Weights of a small transformer language model: learned positions, 372M tokens.
MLP neurons of a small language model. Each row is named by its layer, matrix (up: input weights) and neuron, and shows model dimensions 0-63. Each number is 200 + 20 x the weight over its row's rms, rounded and kept within 0 to 999.
A block is one neuron, or neurons of one layer that tend to fire together. Before each block is what it responds to, as a language model described it from the Wikipedia text at the highest values.

Hyphen in compound names
L2.up20,198,195,205,220,222,193,243,215,193,212,190,207,200,180,205,199,189,183,229,206,192,180,201,177,203,197,195,239,168,208,190,183,201,182,180,207,192,198,219,207,150,203,207,221,223,204,170,208,198,161,210,182,213,194,214,215,235,207,188,186,199,240,175,182
L2.up65,218,210,204,209,209,201,200,153,222,184,194,202,179,195,202,173,177,198,215,211,230,187,209,188,182,228,196,191,176,245,196,201,203,223,179,189,200,181,215,219,230,203,196,240,214,178,236,192,171,194,200,190,200,210,206,228,175,175,193,187,179,218,182,177
L2.up82,195,213,227,203,206,198,183,200,187,225,205,173,226,200,187,178,238,217,169,208,236,203,230,213,199,221,197,209,201,239,226,182,182,208,200,178,171,202,209,214,206,203,188,211,246,211,193,185,222,181,182,194,177,228,189,223,197,206,182,204,198,231,204,195
L2.up98,208,238,225,196,203,220,204,198,215,183,173,179,198,182,158,191,186,163,177,215,183,212,235,203,206,190,241,198,195,188,168,187,172,208,179,196,204,179,198,198,214,160,217,201,190,197,229,179,210,184,201,209,199,212,191,223,176,209,193,164,188,186,201,200
L2.up171,238,209,215,206,204,222,188,168,216,208,188,179,187,189,174,182,189,214,168,199,212,177,172,206,241,206,212,185,219,169,177,204,197,170,200,223,169,170,226,185,184,198,187,202,196,232,200,179,163,236,195,224,205,230,180,189,177,200,196,212,207,200,171,183
L2.up249,202,240,241,176,202,214,177,211,194,193,211,168,183,210,186,208,224,198,157,217,198,209,178,206,196,218,212,169,194,205,225,201,177,214,190,205,180,187,214,207,186,178,205,157,206,230,210,216,197,208,147,212,190,189,174,183,230,177,186,227,198,205,187,204
L2.up441,198,180,181,205,217,224,225,228,205,215,187,188,205,218,185,193,258,200,166,179,231,199,219,204,240,191,195,192,188,138,186,194,221,196,176,200,209,196,204,222,191,218,178,210,216,167,181,160,165,187,172,198,209,226,187,197,174,174,176,199,227,189,221,174
L2.up487,206,177,175,192,207,175,188,204,219,177,198,213,226,235,181,202,237,211,185,216,200,234,223,210,193,169,184,203,196,197,181,224,186,203,205,226,193,227,208,256,209,185,200,196,196,154,194,205,201,192,223,207,214,188,183,240,197,190,206,175,199,173,222,212
L2.up489,195,198,220,186,163,193,225,212,225,148,188,188,166,207,200,193,192,192,203,254,179,214,216,215,213,237,210,182,212,170,199,213,209,188,176,204,184,202,160,213,198,213,191,213,193,203,223,218,209,217,208,205,200,207,209,193,166,173,197,223,186,207,175,227
L2.up529,203,197,200,201,194,221,190,220,227,198,202,209,180,241,211,218,170,192,198,175,207,216,213,192,206,161,169,200,208,214,216,203,183,175,187,207,195,178,209,203,199,187,201,232,199,195,213,228,198,221,206,198,173,164,203,206,244,197,201,167,209,230,192,179
L2.up720,209,162,242,180,190,160,207,196,228,213,178,177,210,199,187,196,188,184,188,222,209,196,236,198,197,174,202,215,219,202,200,188,219,194,184,201,175,199,188,199,180,202,211,219,213,204,238,170,214,202,191,204,210,216,202,204,191,193,197,205,213,191,184,150
L2.up745,187,190,190,197,189,190,202,211,195,207,237,238,205,228,216,195,221,208,197,180,184,189,174,155,225,176,222,187,211,224,227,203,198,195,196,233,181,233,195,206,189,205,226,188,202,175,215,210,163,185,205,150,209,209,216,241,206,217,195,162,177,218,158,195
L2.up828,191,214,223,190,268,215,210,197,198,225,224,182,205,207,178,197,182,188,182,237,184,185,230,189,203,214,205,197,227,237,203,218,182,202,190,224,177,178,217,204,219,187,189,224,203,206,188,222,183,181,181,210,218,184,160,221,203,224,195,182,194,205,188,200
L2.up843,237,178,192,211,224,167,214,174,188,196,190,204,238,188,206,132,199,211,180,229,197,165,197,216,187,190,208,192,202,198,200,183,210,226,205,224,187,195,215,265,169,204,238,227,198,193,202,214,186,203,206,205,187,168,237,180,212,196,165,229,171,217,180,187
L2.up869,212,212,215,162,241,195,201,224,200,186,227,177,179,153,188,208,185,198,217,189,223,200,175,190,212,220,201,195,230,172,208,185,224,165,192,187,214,173,212,229,186,184,230,187,185,189,210,227,215,207,186,190,198,200,183,182,224,219,193,167,241,236,162,175
L2.up973,183,213,167,209,201,185,194,190,208,155,205,197,215,179,172,182,170,191,229,228,195,188,207,204,176,209,211,204,203,224,191,207,188,214,174,185,158,169,169,208,182,199,171,216,195,198,189,228,208,169,182,203,207,187,176,228,172,221,225,201,203,211,186,228

Infobox and table field separators
L6.up839,187,173,184,216,192,222,181,186,214,206,221,160,176,215,202,187,189,202,185,159,184,148,223,192,208,217,216,186,212,193,157,217,206,212,190,211,184,227,164,202,229,208,242,162,211,199,190,224,186,209,204,211,173,205,218,211,209,192,252,211,220,167,191,223

Second number of a pair
L6.up14,232,188,190,197,224,201,261,195,219,193,200,189,212,193,205,173,193,169,211,223,190,186,184,170,187,200,248,186,208,199,219,235,231,195,214,236,204,203,192,181,167,184,206,189,223,196,164,191,205,161,190,178,204,221,196,226,213,171,200,215,212,192,220,196

Separator before tallied figures
L3.up179,219,200,209,206,215,191,197,179,195,200,223,208,192,197,204,178,215,190,241,170,158,172,190,196,207,165,224,191,206,197,179,179,204,217,225,185,264,219,215,174,201,190,218,193,214,195,251,222,254,197,187,236,152,207,187,187,185,223,214,203,218,200,197,188
L3.up390,219,198,216,182,152,226,159,220,188,190,204,186,199,190,183,181,166,221,233,203,216,151,199,210,170,199,219,206,194,149,201,186,212,179,205,211,245,228,197,234,166,184,210,211,200,178,178,243,210,199,182,202,198,204,187,225,215,216,217,210,188,216,196,194
L3.up681,223,180,201,214,214,221,163,202,187,205,195,162,213,190,194,217,207,203,191,170,205,206,204,189,217,204,225,221,193,194,171,203,238,196,182,193,203,208,187,208,175,209,215,183,227,186,154,199,195,206,193,182,206,199,210,211,180,188,196,208,176,208,216,204
L3.up989,210,174,207,186,190,180,197,192,187,173,204,188,218,178,223,198,194,193,213,187,190,175,184,166,221,171,198,197,232,186,202,192,229,217,214,209,218,206,183,190,171,206,214,153,231,199,213,220,212,218,222,207,171,196,196,192,164,215,193,206,222,237,219,190

Linking word after verbs
L2.up118,208,196,157,207,177,219,199,229,199,207,195,178,237,165,213,191,193,190,194,183,206,205,232,223,187,203,225,163,246,201,192,193,216,205,177,214,179,176,203,214,223,229,203,233,228,203,218,189,189,182,234,190,185,245,211,222,208,188,192,188,197,176,174,237
L2.up122,189,210,206,185,207,195,209,197,166,192,202,208,193,177,209,176,161,164,198,234,196,159,219,237,200,204,240,210,191,201,185,220,203,215,194,210,178,201,196,233,208,206,209,266,210,211,218,187,179,185,203,235,211,158,188,204,235,211,190,210,219,196,215,172
L2.up226,193,185,200,212,211,200,194,209,185,243,208,195,218,181,203,186,201,190,216,214,196,202,217,207,200,198,214,194,173,224,196,178,224,207,184,207,169,235,214,208,209,187,211,205,201,199,211,194,206,194,169,228,201,221,194,225,171,202,196,197,219,193,163,180
L2.up285,201,195,202,192,160,187,206,143,232,187,207,215,221,227,186,204,218,246,214,187,175,203,199,213,221,208,186,178,241,213,185,202,198,190,206,222,191,193,183,210,167,211,205,186,159,225,209,175,222,217,181,225,194,219,210,170,234,193,177,208,223,168,176,214
L2.up314,199,208,224,202,181,202,194,213,201,190,186,180,200,193,188,209,213,222,186,230,205,201,208,229,204,204,212,182,198,212,199,219,211,181,218,184,148,185,199,233,222,205,220,212,225,174,220,171,197,200,212,222,181,186,185,234,220,188,202,198,206,198,166,195
L2.up384,233,171,218,199,161,197,175,206,216,206,207,204,220,185,216,182,186,185,208,202,203,185,188,174,176,183,196,209,203,210,170,193,260,193,209,231,197,234,223,183,190,216,208,200,184,203,226,192,224,200,207,193,188,201,181,188,181,152,178,216,218,216,222,164
L2.up387,182,206,208,224,191,182,206,205,190,227,197,192,216,180,200,193,204,248,199,184,203,171,225,236,168,180,200,162,216,236,233,193,186,200,197,232,196,225,208,194,185,196,207,197,208,187,235,192,172,201,224,165,181,201,193,220,209,140,167,171,193,246,194,164
L2.up501,187,163,206,162,180,170,226,223,186,195,183,185,215,191,171,187,164,217,202,195,205,207,228,177,205,198,221,173,201,209,218,195,177,205,194,220,175,247,187,207,214,184,210,225,196,210,214,195,182,200,181,224,157,171,191,199,199,180,217,214,255,196,206,188
L2.up564,214,163,156,225,180,199,182,194,188,200,216,228,197,226,213,211,176,212,196,228,205,201,203,198,237,221,217,182,187,197,196,210,206,159,193,194,187,218,182,229,216,209,203,177,210,220,186,228,226,209,165,200,214,204,207,216,232,163,178,222,203,208,165,168
L2.up574,233,201,169,180,221,196,180,195,188,206,200,224,197,196,200,189,184,220,215,189,207,210,216,219,219,196,187,168,210,180,234,214,211,179,201,160,218,189,193,233,205,201,212,211,167,219,178,172,226,163,203,211,181,202,188,196,199,181,167,183,224,176,202,210
L2.up647,187,191,172,229,193,222,153,187,204,193,230,195,206,210,168,195,239,193,205,208,198,176,209,190,230,183,232,180,228,227,197,185,216,182,209,206,205,221,204,193,168,239,208,192,190,187,201,217,173,199,195,219,188,198,201,211,216,173,216,194,172,150,224,174
L2.up659,223,152,161,204,192,189,149,202,218,195,242,210,214,199,179,177,232,191,183,210,210,223,204,193,209,200,209,200,211,187,177,201,195,202,219,200,166,188,186,221,202,227,203,207,210,190,180,228,212,219,174,202,164,182,191,210,220,175,208,176,215,137,217,183
L2.up699,202,199,177,193,214,174,213,205,203,200,223,183,230,216,201,220,226,203,207,200,191,172,197,193,200,150,200,227,226,223,203,219,214,214,203,176,203,216,195,255,175,239,176,192,217,217,208,198,214,193,199,176,181,213,211,211,233,202,188,220,183,219,183,188
L2.up735,204,194,209,187,180,207,209,161,208,219,204,229,180,211,222,205,208,235,199,190,237,189,198,167,206,195,202,198,194,204,149,210,195,199,193,193,188,189,206,199,190,199,193,217,205,215,226,192,226,177,195,197,197,178,199,233,248,169,172,158,204,170,183,204
L2.up762,193,182,203,197,224,208,196,205,178,197,179,190,197,234,177,230,207,181,184,207,225,190,187,175,166,221,209,205,183,198,166,203,203,225,238,166,152,204,177,216,203,195,221,190,200,178,178,208,224,192,202,214,198,172,192,219,219,204,205,167,201,209,222,205
L2.up859,197,206,198,183,152,217,226,203,220,216,179,185,217,158,158,175,208,201,172,177,212,154,233,234,188,198,205,198,218,197,172,219,198,193,228,199,180,226,160,234,206,199,201,205,171,195,198,188,219,178,208,222,152,208,174,225,191,179,221,214,187,213,211,212

Infobox bullets; sequence adverbs
L2.up0,176,203,197,211,198,152,189,163,170,209,210,220,176,212,220,189,177,200,199,188,183,193,252,206,204,189,221,239,229,201,242,204,197,181,167,220,208,208,197,214,210,176,157,183,203,207,190,232,182,203,173,205,207,196,205,197,191,212,228,206,208,212,193,186
L2.up232,217,187,149,220,150,206,208,212,226,208,230,171,193,207,201,225,206,201,190,201,176,184,227,160,231,214,204,199,191,183,191,207,184,180,198,216,218,230,175,164,215,222,192,165,209,197,191,199,176,200,198,175,184,245,188,221,207,196,232,238,175,226,181,186
L2.up247,229,187,184,211,218,184,163,198,182,191,214,214,190,195,206,167,209,204,223,226,194,207,222,223,206,173,197,179,233,182,184,218,224,214,164,198,191,225,199,203,216,205,197,228,193,166,189,210,190,207,171,195,212,221,172,211,223,229,199,159,184,196,212,208
L2.up307,189,184,191,151,228,205,159,197,202,204,227,193,196,214,180,237,167,198,181,195,177,176,202,193,214,206,171,197,158,229,211,227,193,165,225,179,192,206,222,190,195,198,189,186,249,189,190,180,191,205,198,243,176,215,185,196,236,202,200,216,203,204,195,195
L2.up313,260,183,192,217,249,177,190,211,166,213,232,184,195,221,233,224,189,220,231,234,209,200,242,225,222,195,186,195,189,218,194,195,210,201,169,222,189,222,207,164,206,206,224,232,216,185,202,188,203,187,174,172,193,215,205,217,202,223,177,183,206,214,209,211
L2.up337,198,200,203,188,223,201,198,222,217,220,236,162,182,193,201,193,214,246,226,203,198,172,194,181,196,200,181,232,171,185,188,217,192,224,203,197,201,190,175,185,227,230,171,205,211,205,230,211,238,221,190,212,188,186,229,190,157,208,186,197,233,188,189,202
L2.up368,177,194,173,198,215,182,183,235,190,192,198,166,201,222,199,215,216,208,185,190,203,220,214,186,223,157,197,191,188,214,210,207,234,246,206,214,204,206,201,187,212,219,192,179,217,207,209,196,171,191,151,186,166,190,190,138,170,149,218,214,196,242,247,158
L2.up445,163,201,185,165,204,179,222,211,223,209,211,203,187,217,183,159,221,187,189,173,180,166,211,180,215,169,218,198,185,182,195,200,237,198,181,215,218,212,220,182,184,209,186,197,164,209,189,214,214,205,216,186,209,196,210,214,200,200,185,212,187,246,196,192
L2.up469,212,193,199,204,204,187,185,172,202,186,193,206,189,231,195,193,185,193,216,193,207,187,194,217,202,191,222,207,174,193,219,164,212,213,202,208,168,231,197,183,175,219,196,173,181,189,208,217,193,197,195,216,203,200,173,207,203,212,194,199,226,171,201,234
L2.up512,192,234,210,185,185,197,207,196,185,173,164,168,200,189,196,185,202,248,184,195,204,210,194,222,194,220,199,185,184,190,194,218,179,190,211,222,198,188,187,171,230,192,253,206,168,239,223,233,198,197,192,229,194,201,201,238,229,183,205,193,221,235,159,190
L2.up546,208,176,181,195,176,145,178,214,175,206,177,188,210,204,184,218,222,247,217,210,184,210,229,201,179,210,194,229,226,199,222,186,204,145,178,183,193,179,173,158,206,212,202,161,202,200,240,221,185,234,216,195,193,217,201,216,197,175,183,199,216,230,195,206
L2.up555,205,193,207,190,226,195,185,179,176,190,225,237,202,221,184,213,207,203,185,173,220,217,177,219,238,194,225,217,173,209,168,162,250,198,203,208,194,235,220,165,203,189,219,165,174,197,213,215,197,240,205,191,190,193,204,205,197,171,235,208,167,184,211,197
L2.up599,198,217,144,220,222,211,182,199,193,197,203,197,191,209,235,193,211,207,183,176,195,194,231,179,197,176,224,179,189,177,175,193,195,174,176,178,219,205,186,185,195,225,187,190,184,220,179,195,197,201,202,228,201,209,210,178,160,202,194,182,192,180,204,195
L2.up944,192,216,179,214,188,185,211,228,192,202,202,205,175,216,209,183,209,203,185,179,205,184,233,143,179,207,226,199,227,202,211,194,183,221,210,206,192,216,223,189,187,210,226,209,198,175,223,201,228,208,176,211,162,197,225,180,174,208,210,197,234,211,202,197
L2.up963,212,221,188,203,212,208,219,188,211,201,238,205,185,184,193,227,189,234,202,175,182,176,195,178,208,178,224,223,193,212,216,218,180,205,200,228,243,202,165,211,167,202,188,184,187,160,216,223,178,234,224,235,174,169,202,204,206,206,230,201,195,179,230,211
L2.up1020,197,204,251,181,178,212,170,220,206,222,188,201,187,153,231,208,209,217,176,213,205,207,208,193,179,193,263,194,213,203,238,198,245,210,180,162,204,215,201,237,181,211,163,205,211,178,209,256,194,155,145,199,218,222,189,228,189,184,208,192,195,218,168,220

Quantities and statistical statements
L2.up125,164,151,199,235,169,186,183,164,222,227,191,197,167,196,205,213,205,209,195,219,176,163,191,200,198,202,228,210,211,204,215,222,193,190,221,181,186,208,198,203,191,199,216,226,204,192,200,158,164,178,226,195,159,217,206,195,196,195,192,219,202,188,212,201
L2.up135,181,213,227,211,240,184,196,205,207,220,221,184,203,180,207,218,186,209,220,181,204,186,195,188,241,213,218,216,172,184,211,255,176,186,194,167,187,190,210,172,180,208,224,178,212,214,190,183,202,163,238,196,240,234,213,180,190,245,154,214,189,228,192,219
L2.up193,172,195,151,203,181,212,192,232,204,201,231,197,191,171,215,190,223,190,191,192,193,192,217,190,226,189,206,186,202,213,206,184,221,198,237,215,192,168,180,168,208,212,201,171,200,215,201,219,193,221,211,220,194,207,235,216,184,217,199,194,205,204,238,230
L2.up223,205,187,223,196,211,178,211,208,244,180,204,188,206,181,230,192,212,209,220,163,187,165,186,164,198,206,203,183,214,211,228,194,165,176,201,210,217,211,223,224,182,194,222,216,188,198,209,203,240,232,220,196,221,191,204,208,179,186,170,203,181,208,223,170
L2.up290,203,195,200,178,207,207,204,198,189,196,236,184,237,202,182,187,199,179,208,212,182,177,207,202,182,221,207,206,192,219,212,200,205,193,222,211,229,234,181,227,183,188,173,209,219,194,178,205,191,227,216,224,186,209,232,181,190,194,215,176,209,210,224,215
L2.up293,210,203,220,221,176,213,191,206,205,178,241,229,224,169,224,197,181,174,213,195,171,213,214,201,190,239,224,193,189,212,186,195,257,176,199,183,191,214,215,188,167,167,201,177,175,225,215,199,190,221,241,211,200,188,227,215,183,161,185,211,182,211,219,201
L2.up315,200,208,206,227,199,210,234,173,224,203,202,227,190,228,194,218,217,159,193,186,204,238,194,151,209,212,246,174,191,200,208,219,225,180,200,194,221,211,200,220,184,211,234,198,201,170,195,211,208,180,211,185,173,203,164,218,156,197,216,176,209,211,198,198
L2.up320,200,204,220,181,231,211,231,219,217,234,216,241,176,141,240,197,200,193,190,213,199,195,177,186,185,216,222,205,195,208,211,167,212,207,197,190,174,191,213,183,162,169,227,216,179,194,172,194,217,212,227,195,199,218,198,180,184,190,191,194,169,212,224,192
L2.up467,193,183,201,238,180,214,152,138,220,200,211,194,214,209,208,182,241,175,153,216,179,187,172,176,196,190,223,204,205,237,173,204,191,183,227,171,203,215,211,172,189,228,228,172,203,212,190,187,233,178,219,193,176,164,223,180,225,202,184,244,222,229,213,192
L2.up498,199,220,198,159,214,216,225,202,165,190,205,226,206,186,180,207,256,177,199,213,210,220,180,173,179,189,179,184,171,169,198,196,199,184,218,195,200,223,184,212,184,234,238,190,191,179,174,218,208,183,207,186,180,214,178,191,176,191,188,207,217,240,216,198
L2.up634,197,161,196,205,174,216,169,213,187,221,233,224,194,194,210,201,208,170,210,199,166,239,189,179,238,221,191,218,207,225,186,196,202,214,221,179,200,208,192,175,160,173,204,212,202,225,188,194,215,183,212,192,167,191,219,159,183,199,214,184,160,189,231,183
L2.up732,213,174,237,185,216,236,222,162,204,215,201,198,205,164,182,189,194,162,203,223,201,231,221,216,217,212,178,208,220,214,183,200,204,197,176,208,166,202,215,192,202,187,233,186,201,152,185,223,167,236,200,214,217,207,179,192,209,197,194,173,187,207,220,182
L2.up842,200,191,193,186,199,215,197,194,210,229,213,212,219,200,196,217,191,166,209,184,198,201,206,212,223,225,185,198,196,188,197,216,224,185,195,203,181,219,239,188,196,231,191,187,218,163,205,180,162,200,241,160,174,192,177,191,197,221,176,173,206,234,183,216
L2.up941,210,177,202,219,202,222,214,212,225,212,197,192,203,190,186,215,188,138,164,192,206,234,189,204,189,215,212,205,195,229,199,195,196,184,208,188,191,232,208,233,211,236,180,218,209,210,182,214,230,216,192,179,198,189,207,201,191,221,182,217,201,210,201,187
L2.up985,190,179,196,191,193,247,207,188,195,202,226,185,200,213,230,174,219,168,219,193,189,220,209,231,194,189,212,194,223,199,183,220,197,203,166,209,215,214,268,186,196,201,208,202,184,221,232,223,196,224,176,192,180,219,195,216,208,207,201,196,162,185,210,178
L2.up1010,186,212,163,187,239,212,201,186,181,209,225,205,187,259,204,215,212,223,206,182,234,213,211,197,204,198,228,196,210,190,200,209,225,210,183,200,232,224,177,198,187,206,209,196,214,166,171,237,178,205,183,152,189,199,181,202,226,196,190,235,152,215,214,205

Modals before bare verbs
L6.up108,194,177,179,220,198,209,155,201,200,199,194,219,192,182,209,204,199,193,182,186,221,189,210,188,183,203,184,168,179,176,200,206,197,189,188,201,221,236,226,219,185,216,192,202,204,196,191,247,198,224,213,192,206,187,196,191,212,143,227,194,223,212,195,210

Compound-joining hyphens
L3.up119,184,207,221,200,181,203,211,227,237,234,232,176,194,170,166,191,209,203,196,225,212,218,194,217,182,169,212,202,186,217,173,207,204,207,236,210,200,184,196,238,180,208,200,207,235,211,202,207,198,182,190,199,232,239,209,171,213,196,209,200,158,217,165,202
L3.up257,172,174,183,217,207,184,203,215,238,206,224,204,187,186,173,166,156,186,185,220,176,207,179,217,208,205,196,217,243,209,184,205,204,205,206,225,178,179,150,224,183,187,195,207,187,167,231,226,198,164,217,231,204,204,215,192,189,217,201,172,179,218,183,208
L3.up620,204,207,196,207,184,160,224,215,223,217,223,175,195,214,208,205,186,166,166,198,207,202,207,202,226,152,184,197,200,203,213,219,189,195,183,196,196,221,179,175,175,193,208,184,215,192,208,215,188,219,192,207,162,169,211,220,196,241,245,175,180,245,174,167
L3.up711,154,216,205,232,217,183,201,198,185,205,195,207,226,194,194,179,169,217,166,208,177,175,204,205,200,198,214,195,216,188,180,231,160,219,206,208,190,212,191,225,213,202,206,219,193,194,202,224,194,149,163,225,195,194,185,182,167,187,227,197,208,224,192,219

Label-value separators
L3.up360,214,174,164,225,210,233,205,193,193,189,200,181,180,218,181,211,179,229,205,173,186,200,211,224,233,196,238,238,183,197,200,202,197,187,204,227,213,192,191,171,219,216,227,185,195,184,183,220,192,190,222,183,132,192,226,176,191,199,202,202,197,202,182,187
L3.up496,203,187,178,169,183,176,193,221,201,209,203,171,212,210,190,188,185,192,219,201,208,166,201,238,216,191,223,172,204,171,197,201,217,235,208,185,200,189,208,213,188,202,226,182,197,189,231,187,191,201,166,191,207,223,135,214,184,216,161,207,205,182,199,208
L3.up788,198,189,176,209,173,187,191,213,212,214,207,204,211,258,206,214,189,201,180,182,197,184,181,211,187,196,222,210,217,221,185,214,213,204,191,214,223,193,185,193,179,196,165,177,223,173,199,232,157,211,179,199,200,188,239,206,213,205,213,243,187,198,174,204
L3.up863,214,192,197,206,228,162,203,192,183,206,226,215,178,172,205,141,188,210,212,178,171,172,189,202,199,176,271,216,213,214,201,189,204,201,209,204,277,194,202,239,186,206,193,196,187,164,246,207,203,172,196,205,169,208,194,189,143,191,194,198,170,173,184,203